MLP neurons of a small language model. Each row is named by its layer, matrix (up: input weights) and neuron, and shows model dimensions 96-223. Each number is 500 + 25 x the weight over its row's rms, rounded and kept within 0 to 999. Numbers have three digits each.
Before each neuron's rows, "fires on" lists the tokens most often at its 100 highest values on Wikipedia text that the model never trained on. A number after a token or word is its count.

fires on: "\n" 22, "oc" 19, ", " 11, "ist" 7, "-" 5
L4.up272:476512547474505542515507485506510497516511496504503527490473543477488528489496553518485462495507469461477488480520515506504465525492494484507485518463525531492490437510481532521519497492473472501512485483482497480481456498513487499467469472549532530493502512480568474506475469459479512570494543511472499514486484469518518461471461472501504469486541540502494507478515493497534487455501

fires on: "ac" 18, " ex" 17, " ass" 11, " pres" 7, " cons" 6
L5.up858:518566550502529510493474482487494482501456552501507518480495525506550553486509548508486524492505522492515500444476489511479517506490525508484486499491532505444533465453546473483496472469480552493526525454455512497452543481468471503488529493474495488501450517502483520522512478492490523501487520482487475533523506498523506492469493463528501496498509503466514487518502510481514527523464

fires on: "L" 22, "l" 18, "ric" 9, " l" 9, "le" 7
L4.up566:513497519490526526514527472494448510470519444465497464501500466462489536499477525505480443487477552524526476471476494479518483513528553484483478489489515491525502482524553488489534528490491514490482495518469499435498507575494488486451502456525509504514471473559506510525509492476485515506480504494487503514505524466528486493488509511486492495500515532512527527500500475466488486493526

fires on: " m" 68, " M" 17, " n" 7
L6.up669:471491504476487488484479468501484521499504479474544492472489490492486525489564524488478477494545524505484506526498497513458491506454512525524507488511537493504518457437528527511497492483461546510481521531496527469466475535490473510488468470486487455518481525490526450479529500508503471489464537504492493513522491533495497511463493451451481510506545518505498502511527472482509476512471

fires on: "\n\n" 48, " – " 8, "=" 7, " (born " 6, "–" 5, " " 5
L2.up150:485475549482538522508487494531484473467520519468523545484505525486506540521501513456459482451511486457446544478463511518499484486523503515457544531528521541480527499506507490505569470505551491543477489487476497463514505559511473481455486493520482489517485528503484481498506490514510530481534523515489467530471496491513503512507446446485497488511513531480488531493520521530510505487513

fires on: "\n\n" 40, "." 20, ", he" 12, ", " 11
L3.up754:500517492490536522520453494522430517522516502483497473473478478472512503503505579492499470500486495465493545506514514528551507520464527503493505478526522459509509529485493476515558519479502501459535494488513516503544484560485507483481507498538510475517493537513496475493518472497486504530520492527490472508488469540455486546519493478514484492470524458457488509489505510527482503548528

fires on: "und" 17, "pt" 9, "ub" 7, "ric" 7, "&" 6, "ran" 6
L5.up613:519504528489498512495528456476499449495532461518497491512502531488491493490544505524499473513492478504515503478551457516482456511505505522482505589492514517519521508481487482572487528489487492482497482484490490483526480498487524522485506495491510518494492504542533525486497488490495466475502532515456486509449512506441483474494539468493487506491549507472547571553515513440477545509471

fires on: "pl" 25, "l" 15, " |" 10, "en" 8, " | L" 5
L3.up800:526509482541507477533452453495471484485474482483491528502502493536494538512480499506461502506495506514468489505497501485476513495481533506475558504517519476503497509497525480494554488498525523525457493534480497478487549532506506499482562552479532500488475494512488530540501487532495509551473525500465497521519480515457514526480507495503488485512486514468503503535455530480483482483514

fires on: " (born " 20, "\n\n" 16, ", " 9, "," 9, "\n" 8, "ph" 5
L3.up804:450478545499524558487557491532484462477538471526516491477507529490466494499519480483496460486565504442468500471474460484483475464521522498481560525504513541506535521515514534521505499484518496498501479505482470462515495470508498505457491470537560480492526494495538481468515490479501483500553547490507500513500478514500501527489475481497523478499567557502536483499516521516537518483479

fires on: "\n\n" 26, " are" 14, "otes" 11, " include" 7, "els" 7
L2.up25:524508500491520510515525521535490520474499518470495526486455552493467523486520487510477497535516514509490491506507483516484582491501517513473515486517514485480492520485492517508500500496500477505499450525494449478449480512497464504503548533486495500493544497487514528558503492525505532532515526533499495529479487476513477507508468520516473489527516528451512530522455480525469523506500

fires on: " on " 29, ", " 12, " and " 8, " from " 6, " in " 5, " to " 5
L12.up786:466517507450486538530495507512511510475495519488492470466521520506492487504530505513433454448473471497508531535473505516511497489473510467504500479479534522482490509537508475532494503490521480511479499484524513459525461493499506464503520480480490506529485488460475476496508510493508534520500508520483510509524510476503484513450504511536506526491484461474520511532525514495515453566505

fires on: "h" 16, "ush" 10, "sh" 10, "j" 9, "-h" 8
L2.up1:517458475523505479499524534502502527478535501513500529501523507497452452493496515462497500464493460491510516509488473514511492510531525512476538446475539482485495534486516504514500479503498508547549513481483496467447489522476505515519505488508496455478508542498457505537462491532526514536559520542469510491515495502508520527526496494502499509482517527462517488503473548524458482493480

fires on: "\n" 56, "/" 7, "==" 6, "D" 4
L8.up282:495528521486474484519484530499464519493477501479495488517496578541480523523506492518468465472524481545472495466467491499480482503524531478513486491510533510509532490531521507472532496514511460476465535491498487487464472490535497523503495500518488516492516543464519511502505502521519470509494505503480481521503519517520496529514494471476490511470539547451470501543441529496515519516461

fires on: " " 30, " most" 10, " early " 9, ", " 6
L5.up690:541541496490535501507474488512483499508561520503525487480504491472512490500467536470492473500480518492529527521538474468515552538445504512497497468499519500474511520534513511526549483490519517484505549510473530463546466521492479501507509473551538466482477516527499508523518481510489534513533501526510481494471470478531492520470455517499501479472533511487511460472495460524490434537491

fires on: "\n\n" 35, "." 22, "1" 6, "6" 4, "10" 4
L4.up655:535519509455529526512491499495467512486505497488493500482458555483436543518470524530487508464513460488520513514520505486480467524478511511512467490481530488486529498476534482524527516477490535476522521484524501509471513491496521499518553461497483510458531459494526511565496483504500526505482515515508465496461464537471495521498522455485506499501506504485492511467512474531447535466515

fires on: " h" 30, " Best" 14, "-h" 12, "h" 9, "==H" 6, " and h" 6
L5.up298:497472512498519488510483471508491465503488492485535471497467522491483526492516534498456472484493492510480493496440477473490501511519483462475508514532514452534563474439524511499517471496492482579473519498482474486513459536492483503519503537461527499501520521528536529504473488502515555535481534526485508533514500519490528532451514522481495493490519523456538477496462489463541472532488

fires on: "ad" 33, "ot" 15, "id" 6, "ang" 5, "h" 4, "aph" 4
L5.up417:469503491511456534523530510543502492494482463496430522484512548492513481491520495519497470481512506487481499470457479484492513484523489515457524485505518496521569530510487492483501511448549435499513478513527483506499493463492512477435536459479495514519544485485488472490509500530531538477478547493514492509499481511468508522485503535540512524496492579521489508487483503487552471525491

fires on: " of the" 14, " per" 13, "\n\n" 10, " one" 10, " minutes" 5
L5.up431:520523484527538493489493482511442478489500535494489514469499506456527489513504496506496524479492485497514479507497497484475502504496561493473488486506508491476488478513480468519548513503522518503554510480546471491459499524488487488502537560520507499453522482489445516570513481492572462487518532553523455497505499539488536496450478518505494476499480537478513526551483521490456510495496

fires on: " | " 44, "." 18, " |" 11, "′" 7, ") |" 6, "°" 4
L8.up594:520501538534502494532517508496511509480474475448501502530479509458489523476526522487457505469495484497530525516526492510479503526463487483491470490516536512488522473507484506489515543550497477520487512477501544493469437470498471506474538462447504524486487504508508476496515494518506473562509498525476492483508480473540560465521531500450498472470513521477487499515507485478518481475477

fires on: "\"" 30, ";" 29, "\" and" 8, "\";" 7, "ic" 5, "ology" 4
L6.up573:532486511485524523540517503492502463486489470499543517500454511459516514487515547512461478488483496527454464485501492525545501512512510474494483525484505504495522476509476497481516540508528471498532499476505467456500479521507485506496497497534553510485453511493532483548500473482491510522497501496528477520475524510488497516515495512500521452507543496440539550489492552549450477508495

fires on: " or" 25, " &" 15, " Sh" 7, " from" 6, " From" 5
L6.up513:500496537489503548496502502523489448472490477495497515450495438500484486476501464487499511473532515503487487491510501468519506477505507495524495494481507517464564459537527515549502514501484441557491477525474456485517531491500500489468513463505531504476537472525548486547501471518568512493498495497516501483482519474504490511482558506512477463469476516488527494476509470498511509459500

fires on: "\n" 50, "\n\n" 22, "—" 13, " “" 5
L2.up229:478541556466522563509508497521512479492482542512496459423481524507481529522517506479501487506531489511476508507480497505509505486479534506454463505507521465520520525501542474484535536490560504500498515495496511469476535498498509492471473509539471490525499520482517457520523478515516490502498499496507482546446446509491493476514527482524524494535534531464515517477525532503492523497472

fires on: "\n" 42, " d" 14
L10.up538:477516507472537500520448494479502516471486482505475535504487501481464505520509522517503461444490454503535501494487518496486469533471514498501504496542535522493514496483498514560557500522531508510496511530534519476461481455519465519529444438505535482441482512495566464460478489498517476523547519510506516504486500498480563525482479532443531455515527502494531489524483490500472495533544

fires on: " B" 93
L6.up760:512510527462537513496519537531540495499491469530509499446455526526508517499466485511494487426567530501470487487504488527498506511494512498479499533460525489495498494509504521474555484509527461464541485502483530462498495505503514503466523484544547479503490514493515503526519488463516487515509527497495476495497513501475504513459527465434514515517506517502462498540543519483470503550523

fires on: "–" 22, "id" 12, " and " 9, "000" 8, " et" 6
L2.up3:484467515511505519494488526448527462511505439479466482472502506497532554492521537542513484460513503424498508494500495529517476497500489515490470482497511532475527460525515531518507488504480470467548483536465533485503505535498508510482503478451515504488498549498531453477498487501533508490507567518519477518459538499464483494518515465508476522462516512484531487488517479515524513434495

fires on: " " 43, " and" 7, " early " 6, "estern" 4, " southern" 4
L8.up635:511524514527532499477466488500496486467503494494509540496510493478500543457475500487496454486471513457494532477547488509495502524488557517471496465509518480488539456501491490490558483516504498510522513496487508480473484540496507519465495477471491510453476455465536508488502495475538519492547535530525513527524503487546497516435503484513507472466519473438508481496476505528498473509518

fires on: "\n" 35, " d" 29, " ass" 17, ", d" 11, " j" 4
L3.up662:447507544446531518520483512505494485486505492544480503464473524516490498493546492481493469497546497498514554508487478485488467507470500509481520514487517508482533498481512498542517546486514498493463499490474525495463520450500469512500504475509545472457450466512515439499517501525516440510571488497519504486500488522482503479500539499472500508514519513493526429480516550478488538521505

fires on: "ally" 26, "ly" 22, "ently" 6, "ically" 6, "ably" 6, "ately" 6
L2.up581:511519522565504481526458479497502482494501461478470475468488489492505539503491502485479513496515479519535476507517485469501548515513530544511504470506512483506527501507553525500563471514508493482487464468476524489505463541482466499501487491475534490491473488481544468450522487516542547530511476532493489498445497493459524493478552495496492481502519501508522553481565478488548524544513

fires on: "," 15, "00" 11, " that" 10, "\n\n" 9, " said" 8, ":" 6
L8.up884:508497524504536496530486503502583503502494473496502519466445533487495487503509463491498526485499515490473533510501502513489488561469504534493552506491523515494495522478491510546540548515540471570519499493499469502473488492525486506477518542551523507510495520519514485467495487478536477518516490528520507500520495489508496487480493538454509482481455465519519556476460464487458543486513

fires on: "-" 20, " V" 14, "-c" 9, "-M" 9, "id" 7, "\n" 6
L5.up284:503480497523516475502510517524470489476472519502480527533509545498514507498497476512492484453494541469456504485505488514501489492513550523540516487501540527496518486444533513499518456440442514525494515521439504499485528478507454475479510473512491473489535504502524487519498497481518559526515523495494488493493504542521520537476509505511481493514523511447508493504493469530536482482501

fires on: " E" 14, " e" 13, " le" 7, " comp" 7, " Comp" 6, " fl" 6
L10.up321:533471538492491492523448474498486499498482516475479471455495491434502502481522534522505478494488527488496526457475462488523529519459530515519498526497521517482494480506474501506525533499489490471501483479486522511518489508495556462510517484473491479506500497511536533509564476510498511523429469490464520499500489511443448502495516494520541469504480494481520479484515521508477487471494

fires on: "," 98
L5.up766:548526500490540512537493511502523485476504458509515508462462487503519500486528489494473498497509517466499541487487484467492474510512482531494527501499515489473492505489499504513493505501475497527561471489497501475523488461492502467449503509535563492509512491541470481500472480490491472476505536571494495480514485468495510520466556504492516489524536523494503547506568490510481516487521

fires on: " un" 46, " re" 8, " necess" 5, " trans" 4
L5.up179:480538509508522523506515507462499506525497505493478513492482541528445514505520493512507470498499457491510487478458525467508494528485476529523521503541514491453501454482511485487506475428466483478498482530534503490512496484519517495469446458474519508487514510507519471523504450487508472505458519509501502527463494532495527480473510488471528487526473521429505519470510495523511520492538

fires on: " s" 25, " were " 7, "S" 6, "s" 6, " and s" 5, "==T" 5
L6.up186:483540525466503530483527487478495543487465484494531496506482519473502494510524507524473482500515496467544494500495489531509525490482511506523501469523528484494488502500519534504497491471516527509520470526499472462481465544498475499519474515489517488479481473486526517504505499513513443512529538532544516539528457578535500487481462515447504513479490476502494518495455486444460509460514

fires on: "ac" 13, "." 12, "rac" 11, "anta" 6, "oc" 6, "S." 5
L4.up474:549505538474525526534504476500498493489562447500459523465446510459552533489528578520476462491527500493487500474494478470462476511514520530442480509537524477504567493491535540482477525485500508491534522504494484490487496482501507504463541492530546497513502497544536522510486472550494490491482515510480467468499488491533517510540511450471512471485518519505511509527477485540492526482462

fires on: ";" 23, ", they" 13, ", it" 11, ", \"" 7, ", which" 7, ", and" 4
L3.up714:537518514451541543528467516461459508517472473486484487457473510455446538523522515468478471509484479462475498527521501467507535536492490467491484467518509531489574500532505498543563527518516459484493500487471512518494446490537495504483530451520497511461518513479528465526511484496507521520496531523475487511517472541518495451522516504475538478478536526460499475495520550505497494479533

fires on: "b" 39, "-b" 20, "ib" 17, "-B" 8, " b" 6, "-G" 4
L4.up400:459472513504543542504523523487504481481528466532480508521496496520519525511490496499471478524487498458431483491488507488466494492514528513533440529465517544489483468481512517493460508458526451469494457503469528467531502499506492515449485474478514505516530514510529459506538492511488506532564513507483474533453495553496513504507503489502490490518480523488531481484473547513529519523483

fires on: "\n\n" 55, "imate" 6
L4.up761:488523488468518528506492518545465490446502511466522541498487511457515531505506452489517508513501511508521511490510517482477468480490527536475493435518519507453581516510461508460524497470515509493502503578493485514423462497504489500491523501494523500503490514477464522526550501515510494485508505520531458529498488506509513510501453521513535478505455500483483509528486485499502520522497

fires on: "." 27, ", and" 26, " until" 4
L5.up358:545487536462527549502529516507459499484474498440507461507464501440541564510541538479468485505516476503512510526497511499469498515507479474487474503507514506468554495485525469452544522508501539493527511483531516504476473490502486509502568513515542479447481504496499483539498483524466477537497506496486494537476482525491483550534512481510503501522553549478491484486470537514513503495556

fires on: "\n" 21, "imate" 8, " Championships" 7, "==" 6, " age" 4, " |  |  | " 4
L4.up101:517525489497523496530520500515437522449531493484502520497486513486503480490483502531488464489479459515474487466486488511437457480509503521516496507464531525487522516485495498462501505467498511472497511517472516490449440476500515510527523495465510472495492541479462509536511495523504507524474520507515495500516516528460492473526460489458478486546534505473526494535466518560470498486493

fires on: " on" 32, ":" 29, "\n\n" 10, " on the" 7, " of" 6
L5.up392:522455517549536511518500491501555483506490511464520491504481479486517590489490504520472543449512490493505525497506467512471501514474502537495465541522516476516487474469517496494493515533487518529540474494536492491464487476502481505501554526468509485481472504512472503511500479487488514505516502561503482545500463469497517490468499494507504518509517477478515482552533450490505511441458

fires on: " present" 17, " shown" 8, " appear" 8, " result" 7, " seen" 5, " read" 5
L2.up497:487524480509516521486545511501533488483525517518532490449490525498503487495529482446517474502507490451519475522509499482532526469500532491471527497471517439463497519526483488509489494485564508497478474499463509487471486573495506509470467492483464492514470511502474501519504480523531481516562482555463497504503474492483477456457483486519528493474509497500505541509499532508470539532504

fires on: " " 25, " of " 11, ": " 9, " to " 6, " of the " 6, " and " 6
L10.up473:492517528488510525523494500500458503511497508502487492473521505508503526485524524523490493438488465462509529533491515523516479525501461495472493505516515509483501498511484515513485509513530513528483474514507483443539459526495538496473538477477516521513493469485532509440507495500574523532517530571493514489507513477521488495490512518477485483518441516507496558520512515520478470532506

fires on: " ass" 24, " res" 14, " ins" 9, " cons" 6, "xt" 5, "re" 4
L6.up743:518547558512482506502466504505536510480458540433491524509449502516517539495522499517478491504494509508525473489502469440467529481509515514479450509509521502492551506473476483504511504484484493532489515487482531514484463467509457489481526475495524529506456520513489523522513477521545503501499482472533502514519506518487576493472488467475528456514492476504519451535510492544524461516498

fires on: "." 41, "ed." 8, "in." 5, " time." 5, " ." 4
L3.up603:526515494500504580495494453481469512513506507513478470457435482501504535495539545502494488510469427531496514504502514496500520520491486499458475512496525491501556501501514494462517512503497477447494436497531507514502485478510521509497490538520517490463506510501536486527533461537492520484490496514473480536506442529445482514527541475488514505514521508442521554483472515484508510547531

fires on: " or" 56, " and" 26, "es and" 5, " &" 4, "s and" 4
L5.up92:537480547475521538493496494490521491511516460479480499485457460502504497466484487450492498492522499494486500512527460532457509516488533515519473505516506518479501467513533518564514484520511520543503472532494502474529481507503489520477541481479536511459497492530537479515553498523525492526486506511489498515489484540510492531484513515481471465482509499447530487497507493472495476465474

fires on: "-" 21, "et" 11, "ever" 6, "o" 5, "-L" 5, "ou" 4
L8.up451:493505504504505520502453537489504539546508519428527523535514470504509486528523486436499490477492490517538517520482441436504520500527485481469522509476499506538527488480531516501516545471524489482542485509514501482508473471539502504496477519518500502471527512522475443513493488534501505468496483486499481477494463479512485530548449491523528491493530526452519485491503525471477502516488

fires on: " h" 37, "h" 16, " sl" 11, " and h" 6, " in H" 5, " of H" 4
L6.up597:502495487448512522460476494493486537509444482483521511502502537495443516514567481498481496459479524479504477513459488511501459529479470526511513531488522477492524496462507525528527511494529500555523489519485523474485477494500511488496500504530511481464567510544531478490512476491515490525498553522495505531488493509502511514504491508516524500499542549431509506490463506472483471491479

fires on: " n" 27, "-l" 12, "m" 12, " m" 8, "M" 7
L5.up823:464460530500500536491507514477442516494474507479497486516508535505524523501554518490497498465519511486464536508490505476500510497497486489469507495530540503505535477447520521490532527459500511570460493529470509457465509495504489504481498485550503468467498491539527511496510514489505475461524536489478499495534484552490495492496502479443503511470514520484544504493502495465478482454441

fires on: "ar" 18, "–" 15, "ad" 7, "id" 6, "ach" 5, "al" 5
L10.up627:501487487489481510450468478514526495479468483489500495457512524507488534528491500535486508455510501473504513474494490477511506511512493525504468470506541486506523504479466510485521514511515478491517469514489539476493507464506536487512480462476508545512533486506503448487524495486526509507469509525529459465472534451489508541492526536519493468522452550488509510524521523546499469473490

fires on: " no" 30, " No" 22, "o" 8, " | No" 6, " —; —;" 6, " any" 5
L3.up182:461483496510565539502496536453518500511455501473536525504457507510572489468531540500493517517509499484496506485505453476504511487487532505479544522452499500472529494461511505503517536482506485509515476501481510442488507497508455492443507511491485538473503523475515493527489494538520533516527581512539495511487529472488518541501525507520476475549518481511504504495483506521506483479529

fires on: " of" 15, "ed" 11, "es" 9, " ins" 9, " res" 8, " den" 8
L4.up83:515534499527479512538477526492576495487495488495504519508507509493510524485538524501478505470522468483494522520498466457415482535500465522468494514481517490531525460484510504546482491497456518523450520471527547501462504495494452498484575494513522492476476498501494465488516489537507505486489469522533493514494514456484537500505535439478516487514506514501536521540466489489474527541521

fires on: " or" 37, "ing and" 18, "/" 14, " &" 7, "–" 4
L4.up577:434486541483533520490485520488545441509510476488491488480479443477511473458504486486499478464532463508485504512511516525482505523472535508503474510531505482473519474524543522495520501497547495523522497470489472492517468536505482496457504495545469492496491510514529471555579492504523460526491508504503475508474484531460487529522510465510500500519462507474526488472497537503459555473461

fires on: ", " 12, " and " 11, " " 10, "–" 9, " of " 9, " (" 7
L12.up115:458488515481546511515461497542527496499508468500480492437501562476488488497549516482478465449555491481491563546466474521509484461499521533493484473491531486507493499507491499516474492507525480530434495474508508483491448508504538471489505483489532514502523468458488486496521517478531501481516513552508487512485459529537472491539496525442529514433533505506509509479501482507514450474487

fires on: " re" 21, "is" 13, " trans" 8, "-" 6, " Re" 5, " cor" 4
L8.up351:495504534507499506487504512528498431499540473520444486509455509510514538497482491483491475469524478516472491462489514478488507457473503513526470511529520481498501475499514527507507493481453489485497492526463490505494525456521515529487480463485531505491492516506523489524504484516495492538518505494480514520459531485491520506480461453465515478519500484444488510575538513507498516472492

fires on: " also" 12, "ently" 11, " now" 10, " currently" 9, " originally" 7, "ally" 6
L3.up189:481475476512516501502514544477473489502507491468501496462493507478522536489474513487474508527512472508491470476474524494478530496466516527485484466501510443498527526554523492469572515493545488512530459470463527487499484529511490507514541512523498529463499492482479518516522476508517569555515521519487479520447491524513518499493471517482519450529510538506504561548557509497493499455465

fires on: " h" 25, "h" 17, " le" 9, "e" 8, " fl" 5, "e." 4
L8.up192:516473499492546544485476479479489506521484462496499491480458465461509524515570514512498462502493467517465494468450457486532472511496489510489485512493527500522502519458524491563479468504487518534554509509486497462512522539488486489486506523478492493480566473541504524496515490513495488528489507528533479536486470530539495567469518482536500482466501520480555508499501434518479506502536

fires on: "ap" 26, "rap" 7, "rop" 7, "em" 6, "//" 5
L4.up780:490521480507505513518524510527523515481488511474528524499510492472520487493500500538500493504496496500510495461493463519527457487519496503529496540494531499478556469541499488516540498456531505509524513535509514471480468491471471488498481477463509545523493499511514499488484487524496530496484540509510476509465480471527530442466498533510481481516518552490485511490514439494509509511487

fires on: "-" 16, "|" 10, " res" 10, "co" 6, " |" 6, " re" 6
L10.up169:488509551491533492526518523538512483492471469492514497515485523509535550493503492506469449504509515492492490431469514477521510497514501520491515555499532512455484449511528471489456484519487508492474482543468469526488455479509489528487483474467490517499475519546501464528475468567519488522490510499483511518489508525528525453474496522440496496520504477494497467511502453516561482470536

fires on: "1" 46, "\n" 8, "\n\n" 7, ", " 7, " village" 4, " in " 4
L4.up28:491536556478550518513489518549468478499514524484499493472518507494508477497488509482489449503508489496514476480500514530512514459461546520495528485522511474517517497537523489510508486470528548483497508479500483496459504551520507505463481460545493473525515515515486466496499477471505535516483545538478490505501452511470497498467503479488538520503558500452487556476441521497505503491467

fires on: "ol" 16, "em" 13, "ro" 12, "ov" 7, "e" 5, " U." 5
L8.up453:498509515473506503536516487509504505496523498458499505514507517465526481517501515498482497534484510542537531474498502505469486501495531530491505480529516534471517466491483469542517496459465527460481507512492502490483496511480470479451503488485538523507540512540469509493507504579513496487494513505494418522504441519532499461513491478473521447490473506497536514500535448509460511476483

fires on: " H" 29, "h" 10, "inn" 8, "zh" 8, "j" 4
L12.up604:519451489509506517535494530511493514474529484492482505516491495505508487524477500457518490471441462468453471496463526527477489498485497523477515484484558510495492481496490512503545456533480520528487493493540497522494498483471480512488486480550477510489534523516524504543516504531524479558517496521448521471516510499469498544463504438469538499478492504477433526486452501543516520527493

fires on: "," 45, " far" 5
L10.up450:530497492510506508506534478506484474486502471490516514430492515494520474479515483499498510501512498509455552506466449509454448508481518518449517516487516497476534555470514510533483512509527512540546521517482466483473471506525570499471534502526538530523509479524474470505486474518488463542461530533509510543484484487530496499493487492497528523509518505507531521481531493536462523488435

fires on: ", and" 29, "\n" 16, " (" 7, " (T" 5, " |" 4, ", O" 4
L5.up673:509485482485522526517474494474448524500489513482523476487509523486456544531511511463464451489489497517478501503480483481490553551490485459516473516497514510510527503466494500496526542505480470524483496463528548505513506485503490502502559527529491450467496501491486491510519483500487512509510522502481503517517510534467464460506492497506519500481517510491480473474520569511502480470537

fires on: "\n" 26, " ex" 13, " |" 7, " |  |" 6
L12.up101:450517502465535520549497509455547557502473523524520534478495505544481502515492470503507511474481433494514527471487489517451503486488512463509488485503544481491547495524517473490529460491515521529507507514500531480455476439530493498514533490473508494452489507477498490483475505515523495508521476509518504499520512516497535494465513505523503484467526487471504497529448505490502521441534

fires on: "ian" 24, "al" 17, " Indian" 10, "ino" 6, " Chinese" 5, "sh" 5
L2.up838:522497504518546532473482503526515501513477488500472497472466498471499525481500509535497494511517529514511487513488484482499503512499502502505487523465498454476549464456492489471512494502514485526551458520455489458487459509504461493471487475511505528511528499491513506521455463523526527569483545519502497522481514527447531522481557495478512456552511490500505513483457524471552489504541

fires on: "ar" 21, " only" 10, "n" 9, "all" 8, "ow" 7, " between " 5
L4.up396:476500468489488515488495513494490529493538493495456485465516556486515536494480516483485506499544473484508515470503512493510505492526506545483499524500499448498498513526480494522540509491538457492456483517483508478528498470495508514458520524496472553477500464491462519521507479505545556528540512534488487498453483448526547462488523559491484472517470528487509518494466479476503515479512

fires on: "." 54, "g" 15, "ps" 4
L6.up217:506511568539496565491507516488470497476525473496491523458488495430494500476538505483512460496482475497484497514482499533475495493495530493482472446550520549502542483493492499522470487483530505529488524463518516493446473469513470491491519486509503506497519486492510478494518487471520503515447509493448493532475509525489531498512499485512515540502534556431542529526517469479473515454501

fires on: "\n\n" 38, "\n" 9, " |" 9, " of" 6, " | " 5
L4.up105:509476537490501515483493477538499485513488469457492449470459521499505520474515505494504497506512489453521532514503501484472528479521495501475470543489516517517504494531478502491526533523541504511524493473489510492466467504480460519503520483484483494499523486498488470479496491480521512518504505531499476542535462512486530497447516465504504502485496547476478492534555473473547543533485

fires on: " no" 16, "am" 12, " so" 7, "IN" 6, "ram" 5, "o" 5
L4.up145:499462511463549486509492535496507457484473475458525492494420498486483449478540533479506494447486501529478518474452511518498521507510486491467484496482503520487530500506476535482536548506512513532524514498460473448492443508500506494450481544485477504483551499473509458555482475509494477506512536487524468505511508490492479519495527491510497483486478500490497492504534509547515457509519

fires on: "acter" 17, "ub" 12, "ran" 8, "os" 7, "urn" 7
L5.up819:485504505525505502526512488518483454501513471493518515519515501445508465522543512484509468479491491471478548447541464510451486463490466507503512501461528531510529514483496502543507479484506530533492527544479482475494455518495478497449528479522556517459520500558481526535529480506521497482474556494468474492476493532521509495456519477487482508481470513477489478534525514506491531535519

fires on: "el" 13, "pl" 13, "en" 10, "tt" 9, "itle" 7, "lic" 5
L2.up547:487515508488526503536509490493543475507477500511490537496488535550455443524503494508489494504522482519500496476501479542546509460474541501472559504511518499513525527518545470518508493488518464535488481521478485481488490535515498496473567475477559518486496475515538527547478480478480513551504486509506495485490458520521511514522473531476507475556499516478530516484478532520499464490538

fires on: " E" 35, " | E" 13, "==E" 7, "u" 6, "ro" 5, "\n" 4
L8.up490:518487523497523486506505502483483474462496469499555501479479544533478457506510517507488514473479552482456504506503497499484494512494552507483509509503525495465512427498494489489502481509508511498508508527482497482484515523506489479444548519522503512520521473493540471499518486521487495529476477486522449529540532538491529491512519504451550486511466492505509516481561488513496480477553

fires on: "." 80
L3.up734:542512497514509584492529446476498509504523481513481491479472520450518513512535568480479470516487477500512492505471499504476503525534486506445476464512528560512548518519481478457527503518506487500518493477533474490494476474517493507509510487476483492462453514533496502493502480519489487497481478550492473525473484524516510549512518485470508480489551545445504527498483518508515511535510

fires on: " S" 27, " B" 22, ", S" 18, "- S" 5, " very" 4, " | B" 4
L10.up9:499523544459531496494494527514527471509463447483489567482454487468510507487485503525480497484518474489480515534462492497486516526477491504511505520491527475472478477516478533510553523528512501507542477492535486475494465538471511528445525495535482494443480485530528531480521497514490482528518529505518498502476535500481494537501550499452535502532461521514486535514491441531471473522505

fires on: " comp" 28, " Comp" 14, " over" 9, " up" 9
L3.up359:461493527469482538515489489514534463472484494505486496493523515480510519494511508515519502500463509497513470407472504509525482475466494509497477542503523516509543544527536488540550497490497491450491508540503559502531528524487521488483525440515530485500444507530510512493555481507502490510488478494472509527467521472518488521478496531480503433519499474513517527509541482508522489495445

fires on: "e" 11, " ch" 11, " sign" 9, "be" 8, " ret" 8, " Ret" 6
L3.up834:503474514527517474504491484487507499480516517507492481493470503518523469510523526501492469485528502508472540496511503483441468496522525528466522490503515548493509549461503511488536517485482518501463455529450526460516485498496494511414574493506528516525538497527500470515505490492494521517511470488483501507516505514490507482497507516496515508482515498503559525486514507503507467563530

fires on: "\"," 35, "\"" 21, "\";" 16, "\" (" 13, "\" and" 6
L3.up556:530478529475544541520483503471513492519483479442500490516501487450509474497524526508503500498469518475474484503499451490530502494526468480504471539468515498520510519507548476504546548506519473506491477465492525500488473503484468506518514496501484485475494502533535472515551482503488551512515502526485474522504469500485495528519521518494518455538525517506512575486503535458458486515518

fires on: " E" 60, " | E" 12, "- E" 8, "==E" 4
L12.up512:542495539497541498530482481473490474485514458483519468510443513514511518544507487450470523489445477458461535509519497545469530499495504535495480492515516500490467459530515516525496491451482511517495509497481506498506509514464490507491527507496494505481525463536482518465523484545524496507463490480497451535518478498502482520518542457532486495509449489479513518541506476506518491526507

fires on: "ic" 18, "at" 11, "ian" 10, " Australian" 7, " Indian" 7
L6.up335:522505546517514532515476491525513506502467495504476519490468490521463556453524544508489488462501525472521495467506457493476514537514482501479515507476507472513560466491486521519486485524468535514495468534515515474457481511459476502444564509503484521473527481507508508484494486514516498511475519510530476521496522507501531499445546470554490482502497499511481494521488468444500512532498